From a checkpoint of a small transformer trained on Wikipedia.
Size: 8 heads of 64, MLP 2048 tanh GELU, vocabulary 16384.
Architecture: LayerNorm before each block, no biases in attention or MLP, untied embeddings, attention and MLP in parallel.
MLP neurons of a small language model. Each row is named by its layer, matrix (up: input weights) and neuron, and shows model dimensions 288-383. Each number is 128 + 32 x the weight over its row's rms, rounded and kept within 0 to 255. Numbers have three digits each.
After each neuron's rows, "fires on" lists the tokens most often at its 100 highest values on Wikipedia text that the model never trained on.

L5.up1946:136171096080115063083093136103171100142169132164132083102179125118128079093169115080098131127194165115112100137123153112145108116140101148117120176117114115195172114077165141138096143074125091109101099103126212087166154144086114139076134211159134145119165131121109086144114146174125094083
fires on: "ir", "ens", "s", "ud", "ad", "im"

L7.up662:122145083090142174187096122147157176048188158152128117148193080139163107141126131130127123152166182162155101141163178112176054128112131092133150120077118143164178049132150149132103079087137138119178121173142188167134129124107095130109171167125101132150119094105113135124171104162126117122
fires on: " |", " and", " S", " that", " on", " &"

L7.up1371:172049100088090131116098168071128162130149122133140177096150178112112138105131193109087099119135130173131149166158148116122084192117128144109151189140148101076133158124167135112074086194088123113157094126102123136104090121158098141167172079161133155118180163136049121084167102129094107105
fires on: "ent", "est", "an", " O'", "ack", " H"

L5.up1251:134167031133122122139115085194147167118122106178125161179122119140154172084127095087092199152165120145138173107131099117166199106144143119097114111131093146088135160108130100152105110015102140176128089083187114143091148118136150129135096147069152146149158169118116091154159164142084109078
fires on: "ree", " of", " against", "au", "re", " of F"

L5.up351:109149100090109164162148134101125126148135203120055073178164111136131125083244094176177161144210092092105092131163072094136155122185139151121105173154086148185129191137109108104155128126126172090103127153123168087191091122113090114106111144142148128088115151114118152113087112134044182176
fires on: "ul", "ep", "ars", "ans", "g"

L5.up530:123171105174119135155176187145128124118084119149148086137167068081174133111113088119098141093168107114135170120137131077188112165123149114092092145128108129096127082107133101173146156137133118110134110134073169153111109169168145085152174115144147143183167141139112162092126087108121071164
fires on: " The", "d", "0", "w", "y"

L5.up1386:214180110079103110206144124163134136121108151178065163152156196091117166136182122120106213132169187126088174143118121151115149121113181087140127145117115131036097162196122122138048104142126155146154119115080118140106129145137079153104129147178179188084122094143086048123161111208106134137
fires on: "en", "ß", "ate", "her", "e", "ge"

L5.up1688:151151180137104120162124135134144142152095137145113103093148152111116131129149076112132158093137069102138148125153155158116161138202049161085133064112114058180135096150153131096123149104090176161132140170141137104132175164098093075112077142071131103115182168161077145148118116149128150090
fires on: "ing", " them", "is", " him", " At"

L7.up1226:126149118124151129139159167131166107049160138121097138166093148113081134115134139144130192183135094110110143159138160147157132144171097150070138097111190059110122169194102125147084114075138117180144146110184115096079094171085107148099147120123123133105094145119094095100126153123104124167
fires on: " these", " other", " and other", " different", " These", " those"

L5.up770:125089092085145089164061125061115161091162139144069188115123109069135090043115130125125125143163127140110171140143135168086094099109131179111093102160088146149156098154096143184084119149134079155153098135100173121143105114036118201098139128121098071137173099119166099147160152129149123157
fires on: "\n", "et", "th", "\n\n"

L5.up208:206149162086121114141109108155097157169092126108157102104086145043116123119166146116140149137102125176102076117130129110175126119117141088132129119130180143167104159157178107134062167163113108146114155171119114136051104171122176082158159120142079090096140143170090157179145111183132142098
fires on: "2", "ly", "ab", "ur", "| "

L7.up1932:132128140104074141174084117135140129133134071161105110139099075123096129086165072102130107105158096107108159140106179120117119179149119168103160152118149177113134106150073107070097122030128110193138185080148075105106114140161102173124139134116159124121145138150160155147144147148094125151
fires on: "er", "ie", "e", "ine", "ra", "ge"

L5.up1454:113145103089002123179124163090133169118116141124128129120166132143120092088100105073172145139096117102110062138104131181140134177084119139147135097118053142133163123137129098157168148099191069106171110142114121125125129147175095132099157131127160072098082111159111138111133123089070068116
fires on: "ly", " All", "ently", "ically"

L7.up1409:107164126147158120111082141158119156095135135102076126160129140169113111126145163102121119086147121097161173104132095070175167176128164120114166148154118087144144115157136105058106143117153160117120121138150111129121116126112034058123150176096120151138129132084127146147151114166131082130
fires on: "1", "2", "ch", "g"

L5.up245:073142082152115109135094092127166216069146111141151130103108196105092101123174119108117127111065160111171065094185111132165159175107169182113098178135093133138103183181198080113104115099080132091143114106121156186176121115091146099064186074167110105154095087093136129157151072136119135099
fires on: "'s", "s", "um", "en's", "'"

L5.up230:185145082089075116109097135119151140036156138159141166177175090141107184109137108150154134121143163192101120104129159135132120137092119174103121152119100070130107156131206107142155108065119093129175072122181117166114123121095149187111113120162158088071153115147137150077155107228102127127
fires on: "at", "on", "n", "ish", "av"